From a checkpoint of a small transformer trained on Wikipedia: 22M parameters, 10068 steps.
MLP neurons of a small language model. Each row is named by its layer, matrix (down: output weights) and neuron, and shows model dimensions 128-255. Each number is 200 + 30 x the weight over its row's rms, rounded and kept within 0 to 999. A neuron's up and down rows have the sign that makes its largest values positive.
A block is one neuron, or neurons of one layer that tend to fire together. After each block is what it responds to, as a language model described it from the Wikipedia text at the highest values.

L4.down6,189,206,184,178,150,185,199,183,246,251,155,195,250,219,225,232,212,254,225,230,215,238,205,163,217,172,132,241,271,173,117,197,212,160,197,218,174,248,211,205,159,159,225,162,179,230,183,193,197,172,245,195,226,168,221,162,170,137,212,187,182,243,167,230,230,148,171,191,215,227,177,201,169,220,195,232,196,226,182,163,188,187,212,214,191,128,246,187,168,219,152,226,256,203,245,146,224,200,242,217,179,197,228,196,202,162,196,181,160,221,236,180,206,202,210,186,141,198,227,204,255,200,213,165,222,192,176,206
L4.down720,195,171,189,244,192,220,143,170,244,185,211,166,200,211,178,174,223,179,198,203,179,289,194,184,210,193,193,207,183,201,252,218,186,230,236,234,214,201,241,232,239,199,221,177,223,179,127,219,172,200,220,224,258,181,194,250,167,161,182,238,182,175,177,193,201,177,246,213,236,205,258,190,251,160,228,153,166,163,220,233,181,212,165,230,169,189,182,226,238,236,190,199,197,217,221,200,185,239,180,195,197,226,188,201,178,192,185,230,149,222,204,187,175,234,203,219,204,247,189,182,230,225,215,183,205,159,148,196
L4.down1102,210,213,173,191,241,227,221,196,207,169,147,235,161,195,219,269,177,193,183,174,172,255,171,188,201,197,181,235,207,164,159,144,141,200,198,204,289,183,201,205,198,245,207,131,201,176,182,206,166,246,244,191,257,214,204,190,177,175,153,199,139,195,234,188,176,248,250,210,226,228,203,216,167,179,155,187,165,205,218,201,194,144,218,215,219,171,158,245,179,173,187,197,205,213,162,220,210,222,220,186,142,197,216,238,262,166,217,210,201,229,202,187,201,226,185,155,221,187,218,190,285,183,228,232,182,177,204,176
L4.down1270,194,193,164,230,244,191,164,151,235,218,177,233,199,233,162,200,183,233,188,179,191,219,205,171,236,213,196,210,181,217,203,247,207,303,160,229,250,233,194,176,195,157,187,204,188,206,110,178,190,235,213,183,186,188,207,215,227,223,204,217,184,220,183,207,212,207,214,171,201,206,181,154,246,158,209,223,183,194,219,223,180,168,219,222,160,205,219,207,204,208,247,210,184,195,196,212,198,164,176,218,180,199,237,190,158,184,217,183,261,136,153,176,212,226,180,217,181,190,217,179,180,245,241,260,147,180,192,200
L4.down1293,194,187,188,191,230,122,213,207,220,171,226,177,195,203,141,200,188,196,191,170,195,219,216,233,175,208,175,146,187,179,163,238,215,261,204,239,254,229,207,205,194,208,163,208,195,201,177,142,183,187,248,195,232,200,162,222,202,210,166,231,189,192,212,234,194,241,187,171,185,200,233,198,199,194,179,218,200,181,190,268,206,181,149,222,174,204,206,206,169,187,241,224,201,211,250,199,200,184,205,236,128,248,192,228,166,207,224,163,176,246,222,185,187,192,197,158,182,254,187,184,218,195,190,185,193,201,140,180
L4.down1300,208,165,180,154,223,188,194,201,201,247,195,226,193,157,148,214,169,243,183,191,166,164,148,268,184,197,209,226,215,196,205,240,213,230,166,171,214,215,183,240,144,207,217,221,208,128,169,234,204,154,230,168,197,225,216,190,185,240,211,228,184,264,209,199,177,227,199,217,231,255,207,170,238,174,144,197,228,252,209,143,201,175,150,250,192,183,166,196,197,181,197,178,204,218,178,218,255,181,173,184,183,212,218,143,160,213,159,146,212,181,160,165,162,195,210,263,182,230,205,197,168,204,229,158,176,209,186,204
L4.down1404,200,188,231,201,191,166,122,228,234,233,166,204,234,162,186,235,150,147,184,194,195,207,209,197,247,176,260,183,215,183,208,197,205,227,205,197,188,178,219,175,152,236,215,197,170,188,201,179,252,190,197,193,162,249,200,167,218,209,218,171,200,188,199,170,238,228,268,185,215,187,182,145,187,240,211,258,198,213,138,214,186,281,210,204,195,127,163,213,172,181,208,245,232,219,184,253,226,184,255,234,234,158,165,198,130,213,227,241,217,223,230,180,217,239,207,231,179,205,168,235,161,215,197,244,219,202,187,137
L4.down1506,183,191,194,219,181,234,177,214,225,162,177,218,223,190,190,207,189,217,208,167,235,254,182,186,200,230,158,177,193,212,195,198,173,159,280,229,247,196,174,238,138,256,220,180,216,207,186,177,152,198,267,208,198,169,174,205,211,139,235,245,150,195,209,227,188,199,230,246,205,208,208,187,253,129,253,213,259,160,254,199,166,221,180,195,162,181,194,175,183,178,193,223,152,174,197,172,158,241,129,202,175,202,194,220,230,173,218,209,145,225,197,171,210,196,195,176,222,180,184,195,247,147,178,174,208,238,215,255
Responds to: Four-digit year tokens. Year numbers as whole tokens or first pieces (1977, 2020, 196-) in dates, tables, lists and ranges before a dash, comma or parenthesis.

L5.down10,184,170,164,183,173,247,208,186,141,148,194,225,223,222,189,167,152,211,192,227,193,151,248,190,167,199,203,195,241,214,144,175,194,209,199,137,180,281,187,153,219,201,181,190,198,154,206,197,215,246,217,177,246,241,213,249,200,191,204,235,146,192,171,208,249,169,249,161,197,161,129,182,198,212,199,207,243,207,179,219,184,186,221,204,184,161,176,222,236,161,241,230,238,257,228,245,175,172,251,213,194,178,147,197,252,151,195,140,209,186,200,171,212,220,232,191,229,176,242,193,209,256,227,199,196,193,194,215
L5.down186,202,142,187,223,191,257,235,177,243,200,142,184,158,228,183,160,234,204,196,188,208,208,211,187,273,224,194,190,214,213,226,264,269,227,188,199,248,184,189,198,175,263,217,182,211,170,143,196,174,233,144,179,203,242,238,257,130,185,199,174,229,218,180,182,201,200,240,234,179,196,158,212,156,207,168,217,139,200,219,189,196,191,193,215,183,155,147,212,260,203,219,183,201,232,239,196,207,202,175,185,167,213,195,274,216,227,211,181,200,173,186,238,246,184,250,176,187,186,167,178,172,212,197,197,167,202,189,222
L5.down730,185,160,225,179,163,183,191,236,194,245,199,217,219,248,187,193,164,184,197,191,129,176,233,214,169,264,200,175,205,200,169,212,241,215,154,263,228,242,213,175,141,196,174,240,174,189,221,211,170,208,227,174,179,212,276,200,144,152,188,167,205,164,180,200,263,164,251,242,213,217,144,163,230,177,237,184,279,268,196,219,227,173,179,181,209,202,183,251,238,170,168,209,198,222,233,205,180,192,251,186,232,183,143,186,164,230,218,130,250,209,165,213,259,185,191,239,151,254,202,204,197,190,229,130,194,266,227,176
L5.down832,208,206,208,161,202,208,246,193,198,218,177,176,95,213,178,201,238,242,193,198,218,224,185,181,214,228,206,199,199,176,219,181,255,192,148,232,93,237,205,177,175,187,213,193,227,235,202,223,194,193,203,184,258,187,237,203,195,212,180,213,219,153,211,168,216,242,234,186,209,178,188,242,226,224,167,177,224,210,271,191,149,227,178,245,195,184,182,138,196,190,222,188,226,231,185,181,212,198,194,193,176,244,150,269,212,206,194,202,137,205,185,200,164,236,221,146,230,246,239,202,201,203,203,187,235,191,185,202
L5.down937,177,258,214,138,213,168,203,197,249,202,214,182,175,185,215,217,211,171,182,221,183,192,189,192,151,210,216,199,195,191,183,239,223,223,229,207,217,164,196,193,210,214,256,203,197,194,232,185,149,235,265,230,172,197,188,227,238,162,223,212,166,232,233,217,157,220,215,188,189,181,188,217,189,221,186,207,241,223,216,189,231,200,184,170,160,139,147,196,105,193,204,234,208,202,170,195,205,221,170,233,195,205,213,199,222,222,138,180,190,228,214,245,177,193,174,122,222,149,220,200,169,162,226,174,266,230,233,190
L5.down1112,199,234,180,232,179,189,245,147,198,182,195,194,168,169,175,226,235,184,183,177,161,188,219,194,143,199,191,230,199,213,180,190,177,192,251,210,163,193,193,219,205,218,176,189,193,184,219,223,184,230,289,210,119,146,225,158,195,170,171,261,191,218,205,230,162,233,132,179,179,193,173,211,214,175,215,238,211,167,246,190,180,127,272,211,173,140,223,166,112,216,172,193,202,211,193,198,183,234,156,185,202,216,162,163,199,202,212,136,210,245,246,185,204,185,204,141,170,174,238,230,237,181,171,153,239,201,221,246
L5.down1383,256,172,188,280,189,223,209,196,278,209,202,181,158,206,189,217,213,231,180,167,161,140,204,180,196,260,210,205,195,205,168,197,181,235,191,132,190,188,184,153,141,223,202,195,154,226,179,214,191,164,168,194,220,225,194,227,213,202,187,179,174,171,258,170,253,141,220,204,232,207,185,214,201,224,256,169,206,199,183,206,221,225,173,185,181,167,195,252,150,185,176,188,177,161,251,173,189,189,192,218,186,162,171,193,138,209,227,176,197,190,150,137,188,206,237,176,180,221,225,217,201,241,223,209,126,234,176,216
L5.down1449,184,214,222,229,177,168,317,175,147,160,170,232,182,228,195,195,159,214,196,202,180,149,238,213,177,179,229,179,168,212,185,209,184,224,165,186,186,222,167,209,196,226,161,143,194,190,179,190,245,190,279,227,165,194,191,195,217,225,204,234,179,218,203,254,229,185,218,168,227,198,205,209,207,203,219,170,181,193,213,211,189,216,221,185,164,186,201,180,134,178,206,200,199,203,189,140,193,161,268,194,224,200,156,229,233,167,172,201,182,201,216,166,221,211,175,248,204,177,201,231,197,256,172,195,166,203,229,198
Responds to: Proper-name continuation words. Later words or word pieces inside multi-word proper names of places, organizations, and titles, such as Walnut Ridge Regional, San Mateo County, Kyoto Protocol.

L4.down244,162,191,257,187,230,202,209,181,237,176,175,247,189,203,208,186,220,136,198,217,219,236,173,222,246,186,179,188,188,205,195,202,186,145,304,181,227,220,157,171,196,209,198,206,190,206,157,120,189,189,155,150,205,194,193,191,244,216,217,217,213,213,177,204,208,179,208,250,213,131,218,187,233,191,163,220,178,190,184,166,239,228,157,179,269,230,230,118,219,178,147,209,218,207,173,192,207,209,169,152,155,210,181,157,240,230,222,170,190,252,176,169,202,188,218,247,189,215,213,188,223,230,187,185,268,198,262,215
L4.down798,176,242,169,204,235,184,193,225,225,243,170,150,250,174,171,174,236,224,249,218,240,154,195,211,220,169,219,212,220,233,235,160,236,227,135,239,172,158,212,230,192,223,229,241,222,172,191,194,207,187,174,206,206,226,217,229,197,212,206,190,153,218,254,227,175,212,190,215,209,113,156,227,204,140,196,149,222,183,148,247,198,252,183,200,227,192,208,223,204,196,175,211,195,186,176,231,218,190,214,169,212,173,236,235,175,198,172,243,179,267,179,207,216,214,130,134,147,243,201,154,215,218,246,188,181,225,211,197
L4.down873,245,158,240,193,158,163,211,215,227,248,201,274,206,194,155,199,210,206,276,181,143,211,228,140,221,230,201,180,163,260,190,191,249,164,250,253,226,191,199,220,193,196,225,182,215,169,217,206,218,230,268,241,256,216,212,183,157,220,159,170,198,218,228,171,226,202,192,188,187,190,194,196,207,193,179,156,172,140,222,165,228,221,217,195,201,198,245,193,154,221,169,200,258,171,199,199,163,199,206,221,244,151,247,238,189,178,210,217,173,212,161,162,215,233,193,217,194,183,165,205,223,242,200,231,215,215,230,234
L4.down998,173,189,179,155,199,259,153,242,137,270,176,170,220,204,215,171,207,181,220,165,206,206,189,243,188,224,211,181,138,209,210,194,194,182,227,226,207,252,161,178,232,219,245,255,175,175,113,182,210,169,196,183,205,207,224,221,173,227,238,182,229,241,176,221,196,190,254,216,200,207,170,181,157,230,197,171,155,186,217,213,211,202,194,150,191,220,207,184,116,222,192,196,189,188,184,231,242,190,207,211,120,147,167,194,182,210,163,244,223,185,284,184,239,264,205,209,217,180,228,231,193,211,170,214,215,204,240,204
L4.down1020,238,250,173,148,163,229,212,211,235,262,247,201,214,139,128,229,229,229,186,183,238,202,182,194,284,218,187,223,192,210,252,231,172,162,168,192,192,168,242,191,186,214,231,227,246,227,200,220,162,215,181,222,195,208,179,188,207,208,198,218,177,217,174,246,221,207,253,207,228,207,193,182,247,212,232,202,207,189,238,199,166,190,225,191,211,216,173,179,199,196,209,213,274,138,214,184,217,194,176,262,223,181,207,190,195,195,239,249,217,153,148,177,180,173,166,206,230,222,205,224,220,208,211,228,158,248,236,249
L4.down1466,228,203,176,145,175,212,201,180,149,210,188,251,191,156,202,269,177,205,255,164,210,265,201,189,180,252,242,201,190,230,220,208,204,218,210,180,185,185,184,170,240,216,229,227,217,174,186,154,175,175,143,173,199,199,162,196,268,180,229,215,218,250,226,164,220,228,228,182,207,179,198,200,228,255,218,259,214,207,192,198,222,164,235,187,196,179,195,222,182,246,185,254,174,154,150,230,243,233,188,241,201,221,154,208,183,209,250,205,208,160,189,173,205,236,194,220,163,187,215,189,172,173,221,174,192,232,212,190
L4.down1490,249,185,181,166,193,197,234,209,210,214,241,192,211,202,179,181,226,199,258,214,191,153,148,218,201,253,183,210,266,191,174,208,214,153,163,173,182,221,212,174,186,235,209,257,216,165,138,213,181,244,198,149,210,170,191,196,166,181,234,184,233,221,215,226,265,218,252,206,225,180,252,193,178,192,219,205,211,198,203,234,242,229,201,216,115,212,204,149,240,220,225,184,185,184,153,232,189,237,176,200,253,185,219,212,180,201,231,205,195,169,232,159,189,194,206,203,173,192,223,205,204,169,230,181,214,194,222,236
L4.down1530,159,229,199,190,171,232,268,198,228,234,241,200,164,149,169,166,232,213,230,206,212,191,211,202,177,171,166,211,193,181,211,190,218,257,209,171,207,180,175,208,199,206,197,198,151,133,182,162,219,202,191,197,243,236,190,176,200,188,240,139,200,251,180,234,182,207,248,230,185,168,214,188,217,217,144,202,240,178,187,244,252,221,181,204,201,203,195,146,180,216,127,206,233,187,169,182,229,181,227,246,214,134,267,236,218,211,233,198,177,172,170,216,195,211,195,234,187,175,191,186,205,198,198,208,231,228,193,210
Responds to: Domain-classifying modifiers and group nouns. Fires on category adjectives and group nouns that begin a noun phrase after of, and, the, or a, such as political, sexual, economic, children, women.

L2.down1404,176,194,216,182,211,210,276,142,179,167,202,200,192,173,160,198,192,167,166,153,204,186,194,194,223,246,208,168,156,182,206,189,197,241,183,250,227,227,238,206,183,222,179,225,164,205,182,219,200,224,188,185,215,165,166,199,181,196,150,213,205,237,185,135,175,172,210,147,189,222,210,207,193,215,205,135,250,257,214,210,222,207,193,212,198,231,174,249,174,192,210,163,204,234,229,218,206,248,196,184,173,213,192,223,213,251,184,157,128,201,225,151,203,225,231,187,202,236,199,220,214,221,141,211,221,175,204,172
Responds to: Token after a proper name. Fires on the token right after a multi-word proper name of a place, organization, person or product, such as in, 's, Special, Corps, Wildcat.

L5.down304,169,185,206,163,224,178,145,148,222,164,204,197,210,173,173,173,187,170,223,130,211,216,172,196,233,222,231,128,206,178,261,232,228,238,165,186,265,186,188,182,144,264,197,191,229,181,195,213,227,188,190,249,200,199,206,172,209,160,174,221,230,209,216,153,200,206,246,238,212,188,223,202,210,198,223,183,179,189,204,190,190,239,220,204,221,158,212,201,250,212,186,198,231,207,260,214,212,231,189,154,161,191,181,198,214,217,191,199,178,245,222,174,229,225,231,255,185,175,202,164,213,176,200,169,210,175,187,230
L5.down332,139,217,226,191,180,200,178,199,247,185,185,162,241,162,188,197,279,154,165,203,228,206,214,217,225,223,188,168,188,252,167,203,156,201,226,234,236,198,244,200,211,202,189,199,202,208,225,192,204,234,244,164,274,237,154,205,169,204,199,207,210,213,186,168,176,196,195,233,213,218,156,178,227,209,156,287,212,223,192,148,167,223,175,234,140,219,158,193,166,172,172,209,205,187,191,220,193,213,220,237,253,203,159,176,186,162,180,218,185,193,227,223,266,187,176,182,227,212,173,142,238,201,173,192,186,272,192,178
L5.down532,179,198,186,158,171,197,186,178,172,223,233,208,191,246,198,215,203,173,186,196,207,237,203,133,237,224,237,238,199,186,283,192,208,196,192,194,192,201,223,183,181,218,171,201,196,214,219,222,231,196,201,121,203,182,182,182,166,225,227,256,169,203,194,134,183,180,151,213,207,220,173,161,251,200,217,252,236,276,147,189,195,231,214,178,203,190,207,192,175,222,168,203,192,157,169,199,183,195,225,260,151,179,232,217,174,253,197,234,244,155,192,184,264,185,174,148,220,237,149,217,161,188,206,184,136,212,176,151
L5.down551,212,187,199,167,259,200,210,174,210,211,152,245,124,202,239,195,208,194,181,176,196,207,212,198,229,156,199,130,186,161,170,178,159,248,244,223,203,222,154,186,169,170,195,132,211,206,152,199,239,210,207,185,183,197,173,267,183,246,192,202,153,169,231,222,158,198,263,170,239,187,190,202,218,194,219,232,214,181,190,171,142,207,237,195,194,198,136,225,199,172,205,195,172,228,199,222,146,238,200,209,215,208,233,210,260,198,229,170,162,212,162,160,256,161,234,235,184,204,202,189,172,214,165,177,219,177,219,246
L5.down563,251,192,232,127,212,168,214,179,211,153,189,193,213,228,181,179,201,183,203,202,214,197,217,227,188,198,188,164,244,155,171,251,206,196,180,196,197,277,167,203,249,238,164,237,221,182,200,152,205,191,239,244,162,207,183,206,214,191,191,157,219,126,231,201,236,208,254,187,203,219,168,191,198,247,197,172,257,225,233,200,262,228,226,220,188,151,217,176,170,206,182,213,240,269,179,220,216,213,226,182,237,133,175,183,213,218,155,191,214,180,164,156,231,253,145,240,243,225,166,143,185,171,227,205,146,247,191,195
L5.down785,207,175,188,220,179,212,218,218,174,199,216,200,191,204,250,158,194,202,206,196,180,177,130,236,208,241,205,174,203,193,206,156,223,212,205,158,163,190,196,189,204,236,183,220,188,209,186,234,156,220,220,200,209,219,178,174,173,97,210,181,135,217,142,226,266,217,235,222,187,190,208,206,190,179,234,194,223,258,227,198,203,235,140,195,240,175,199,216,214,191,213,189,205,243,232,221,239,192,190,169,205,181,191,203,135,209,175,203,202,188,195,243,231,184,245,189,169,209,254,209,191,179,200,188,215,200,162,190
L5.down1073,218,181,208,197,240,202,135,152,231,185,275,189,211,222,161,165,235,156,220,147,144,200,206,184,223,192,231,193,230,199,178,216,162,239,195,158,207,183,256,210,181,223,237,191,170,215,246,274,240,204,199,185,186,252,221,209,185,204,202,203,167,220,212,223,153,197,207,187,185,214,196,186,230,215,213,209,221,247,175,222,215,172,238,284,242,124,203,175,242,156,187,186,205,179,207,257,207,223,221,197,211,190,202,217,216,207,194,174,188,228,234,152,257,215,223,199,136,245,232,162,242,197,207,206,172,163,212,172
L5.down1287,222,219,180,168,208,218,157,206,184,139,189,169,238,221,174,224,235,145,160,213,191,241,199,182,206,131,180,198,160,194,169,230,154,200,196,222,191,191,214,171,186,225,238,171,213,220,193,201,158,213,198,223,167,230,191,178,163,175,145,280,145,219,181,207,163,141,255,186,189,196,197,215,200,176,144,252,187,213,188,222,211,205,222,231,199,117,196,216,265,161,183,212,246,177,210,163,147,178,220,152,196,198,207,212,193,193,195,206,141,273,238,237,249,213,148,191,211,204,237,239,243,180,207,240,182,204,221,182
Responds to: Year numbers in dates. Year tokens in narrative dates, often after in, until, from…to, or a month, or as the last digits of a split year: 1929, 2016, 18|53.

L2.down643,239,146,186,137,247,169,145,189,207,243,176,230,200,206,192,181,241,192,208,171,202,272,241,166,242,200,211,186,243,175,218,162,211,191,137,179,194,221,202,205,201,171,177,199,238,236,123,181,229,191,153,176,277,177,175,162,221,193,178,130,234,156,177,209,287,173,239,232,221,226,215,187,194,219,228,230,164,196,180,225,165,175,177,227,188,237,184,192,228,188,177,173,183,216,182,184,179,183,217,174,191,202,158,193,177,169,235,228,213,150,200,211,175,201,139,183,220,250,183,225,210,216,225,217,188,190,207,149
Responds to: Abstract object nouns. Head nouns, or their first word pieces, completing a phrase after a modifier or verb, often abstract, such as murder, resources, examination, administration, discrimination.

L2.down333,194,216,203,265,201,160,268,171,271,253,179,159,184,174,171,211,202,157,203,210,194,194,252,218,179,194,227,169,199,180,197,195,185,249,206,229,207,202,242,195,232,206,175,157,228,206,146,219,211,254,177,147,214,196,234,182,193,235,189,181,246,187,178,173,191,232,222,249,231,189,217,204,167,187,204,187,170,203,184,201,202,195,214,172,194,197,171,222,198,175,245,194,175,181,222,204,152,187,223,245,151,148,94,200,238,244,209,227,168,196,204,155,172,144,165,226,210,198,250,171,188,155,208,245,203,201,218,232
Responds to: Year in full dates. Year numbers that complete a date right after a month name, day-month, or "born", e.g. 4 December 1999, July 1987, born 1950.

L5.down293,201,158,239,185,154,203,205,222,231,170,207,256,171,169,235,183,190,202,205,167,232,192,135,205,139,162,226,158,197,205,210,189,187,282,189,192,230,165,203,202,164,209,155,204,211,207,133,191,252,164,199,139,189,188,217,231,182,235,164,160,180,178,268,239,207,154,208,181,181,178,176,181,190,218,185,236,192,204,206,187,224,177,184,217,223,166,154,218,191,157,216,283,213,198,228,169,195,182,219,169,151,172,205,145,137,193,177,159,157,196,247,159,206,158,222,242,178,186,241,209,217,204,227,222,230,207,209,168
L5.down336,232,196,232,208,227,228,217,195,240,197,219,236,189,249,259,197,215,238,239,240,207,212,200,204,184,254,270,190,232,241,227,175,209,260,203,243,179,204,222,222,183,237,268,209,191,249,166,209,151,228,199,192,184,213,217,158,190,217,247,202,218,142,156,200,163,189,190,209,163,192,232,194,169,220,221,231,165,227,206,216,227,243,208,239,204,188,227,211,216,181,177,195,155,188,197,189,199,219,173,184,165,238,219,171,231,209,200,143,212,223,230,179,168,249,239,190,172,200,233,217,210,190,190,185,192,89,215,203
L5.down603,188,175,186,151,206,231,186,209,193,162,208,216,184,155,241,225,183,203,246,205,174,194,203,186,155,167,194,201,189,226,180,121,214,177,186,204,208,148,221,203,172,221,200,209,199,231,185,221,196,218,193,258,175,218,169,236,227,165,197,209,166,192,193,215,202,182,175,260,232,226,195,214,203,218,134,171,194,148,206,167,203,151,207,172,187,199,208,205,182,226,187,141,184,263,219,153,178,227,201,150,232,161,254,226,195,186,175,225,224,207,218,207,206,172,186,173,218,175,223,174,187,216,183,224,236,174,237,195
L5.down685,195,220,160,204,225,155,206,180,193,165,175,220,159,187,215,200,187,255,142,162,208,208,210,88,217,139,169,192,236,217,140,261,207,234,223,209,188,214,178,226,184,114,191,189,209,252,211,154,234,198,250,229,160,211,117,202,207,190,159,198,172,183,211,260,188,207,215,136,219,207,222,276,204,233,208,191,226,185,169,250,163,236,207,166,143,167,233,229,203,227,154,233,179,175,208,203,181,177,240,160,184,195,166,154,167,266,241,173,225,194,166,222,192,183,200,219,227,226,206,236,179,207,183,226,183,189,151,202
L5.down973,178,205,207,188,208,186,237,190,256,149,279,189,195,250,180,212,221,210,204,206,245,143,227,161,260,204,170,135,141,225,207,99,150,175,216,172,200,196,168,173,182,202,150,219,209,206,109,217,135,188,211,145,203,183,170,223,194,257,235,138,163,191,236,205,154,247,192,171,177,166,209,154,184,152,235,187,200,197,209,194,179,237,164,145,227,247,229,134,192,192,217,215,242,166,186,239,210,212,200,177,150,225,246,239,211,207,147,197,196,202,191,198,201,143,212,222,186,228,231,219,224,229,211,262,191,176,166,211
L5.down1063,206,217,244,166,210,224,170,181,198,210,267,183,214,215,187,149,224,221,253,253,183,202,217,232,179,183,182,180,185,150,230,194,184,145,210,198,163,150,206,200,184,164,235,214,194,198,205,148,221,183,236,194,155,226,219,154,172,200,190,237,193,197,183,226,162,166,199,188,130,182,220,182,194,157,206,180,154,173,158,245,238,174,216,211,203,181,239,193,134,213,240,193,233,242,249,223,209,188,179,152,152,196,244,253,223,198,192,247,233,206,193,202,194,199,233,190,172,212,219,182,227,220,188,203,209,213,198,166
L5.down1097,223,152,184,164,218,159,172,161,248,187,199,217,207,206,214,152,159,192,212,193,203,209,169,237,219,158,230,162,193,192,256,220,226,231,211,195,188,189,160,143,145,225,143,163,140,311,211,209,189,239,203,226,186,198,202,91,199,187,215,156,171,247,203,239,193,173,197,211,185,188,234,230,214,172,174,208,157,225,208,188,209,186,207,197,185,237,219,206,211,203,197,190,216,236,238,205,187,218,188,204,174,190,209,204,210,184,175,214,153,138,135,167,189,213,200,233,150,201,221,223,179,250,215,214,183,215,159,187
L5.down1430,165,200,204,222,148,224,209,212,201,200,171,203,216,176,208,199,218,210,160,217,248,210,175,170,194,210,188,237,210,192,193,157,161,280,202,193,128,169,186,243,177,146,211,177,215,157,210,212,220,252,177,180,213,168,254,195,191,173,220,201,198,183,177,202,186,213,236,171,188,223,213,240,204,177,225,189,185,209,253,190,132,192,193,215,228,188,138,167,222,215,207,217,217,217,194,189,172,162,164,206,201,200,233,204,216,255,144,170,219,190,238,163,213,255,169,166,213,194,185,266,188,149,281,219,154,251,205,185
Responds to: Topical domain nouns. Nouns or modifiers naming a field, party, group or topic, as in election-table party names (Labour, Liberal), religious Christ, and children, climate, market.

L4.down23,195,225,220,238,175,170,234,202,238,217,224,192,174,172,189,245,222,213,198,219,174,202,181,179,182,236,170,205,218,196,193,246,223,234,213,210,168,205,163,211,178,140,189,171,148,192,226,190,221,218,137,233,159,231,197,201,246,206,210,167,197,225,183,206,222,194,174,197,196,222,212,238,179,226,193,215,166,201,264,217,224,225,185,201,243,153,166,227,135,115,173,212,209,218,183,188,204,242,212,198,260,225,235,185,238,194,142,191,172,189,226,165,201,186,154,226,180,207,162,263,170,219,248,211,231,235,207,198
L4.down66,226,269,180,220,191,194,226,178,251,205,199,169,239,175,220,183,223,228,268,252,235,178,183,190,168,205,203,132,216,218,192,140,246,200,192,208,155,184,183,135,137,226,207,201,262,229,159,141,198,183,180,196,212,187,177,143,208,197,150,244,196,294,199,247,183,236,207,194,230,210,145,205,195,153,252,183,206,234,163,240,229,209,148,201,188,176,189,189,183,189,189,234,196,251,163,174,173,186,196,171,218,172,197,222,181,226,220,212,191,266,195,175,193,195,161,224,191,193,196,180,263,276,197,214,142,201,160,223
L4.down122,248,221,166,131,201,179,194,163,219,191,220,205,188,256,172,183,231,238,195,188,257,163,210,228,206,208,209,169,186,167,270,122,188,170,177,189,131,140,271,203,168,189,212,178,191,185,198,233,211,239,204,226,152,189,231,209,194,218,199,225,138,225,195,203,200,157,190,285,223,264,235,192,246,229,212,184,185,233,200,231,223,219,223,213,166,184,211,214,205,178,152,202,218,170,199,225,221,200,225,132,204,189,194,179,196,200,129,202,199,221,183,168,239,170,183,189,234,251,200,179,171,241,190,177,215,196,216,172
L4.down331,225,185,183,219,242,208,198,209,121,176,195,171,205,255,224,199,207,180,192,188,187,136,214,236,210,186,155,152,173,203,169,251,195,124,189,240,162,174,168,264,211,251,204,208,162,168,190,212,154,207,221,257,234,184,257,140,180,194,224,242,201,139,189,210,208,147,237,215,141,230,205,154,148,183,187,145,178,173,218,249,186,179,147,186,190,183,199,184,195,177,256,219,189,255,202,186,190,250,221,155,155,182,179,188,189,181,226,190,190,182,216,224,215,194,223,169,158,146,193,203,276,207,135,203,211,228,221,232
L4.down830,226,241,262,205,243,171,163,219,205,157,173,183,216,191,116,190,177,198,185,208,224,175,141,181,211,174,185,189,212,180,142,200,188,168,244,242,199,158,229,212,157,180,184,181,248,200,181,186,201,182,216,192,231,186,224,162,261,249,224,239,230,246,232,183,204,209,172,166,226,213,224,143,124,179,196,246,212,171,259,178,140,186,170,187,149,211,175,249,188,173,234,200,213,219,200,183,180,217,193,153,183,196,202,217,213,167,201,157,192,226,245,209,177,278,172,159,236,196,225,281,181,217,199,177,204,168,204,232
L4.down1031,254,232,218,219,226,157,206,226,252,160,250,288,206,225,210,189,212,173,204,207,203,199,206,220,209,215,146,230,229,184,204,210,161,238,191,229,215,207,193,258,209,175,191,204,202,272,172,193,150,227,179,202,243,187,217,196,138,244,175,202,200,179,198,250,169,223,198,153,194,142,181,251,229,192,234,238,235,167,201,244,193,157,241,231,132,181,199,212,193,187,189,237,205,224,209,212,168,256,188,235,233,204,195,223,180,201,201,159,261,185,167,158,228,200,184,180,207,205,232,245,169,186,224,162,165,153,238,206
L4.down1061,205,218,193,206,199,196,244,207,170,150,211,219,166,140,197,220,228,182,155,226,248,221,180,227,145,205,188,180,156,195,209,141,165,223,219,164,153,169,220,208,199,166,183,148,188,243,249,205,175,205,220,251,158,216,247,202,189,235,173,273,192,261,232,223,163,257,193,222,193,211,237,251,153,176,165,260,185,220,208,206,180,237,166,162,164,136,194,208,169,184,212,175,255,208,201,221,233,235,141,211,167,266,146,158,240,224,180,229,166,242,178,204,196,137,240,127,235,175,209,187,212,188,121,221,144,175,214,209
L4.down1108,266,193,221,227,236,174,264,229,116,146,251,179,196,201,183,232,201,175,161,153,207,193,170,168,159,229,239,221,202,218,214,149,176,213,200,241,163,206,236,184,207,247,195,235,192,204,249,213,165,235,217,175,197,239,173,149,218,170,170,197,202,140,196,171,223,215,237,156,207,240,262,178,226,142,201,214,228,175,178,194,250,261,140,173,182,156,205,188,213,242,151,198,253,142,194,193,242,244,198,207,161,237,202,224,182,235,218,218,175,153,210,124,192,145,212,177,190,237,181,211,197,175,164,217,233,210,203,189
Responds to: Proper-name final words. The final word of multi-word proper names, especially institutions, places and titles, such as National Register, United States, Chicago Stadium, USL Championship.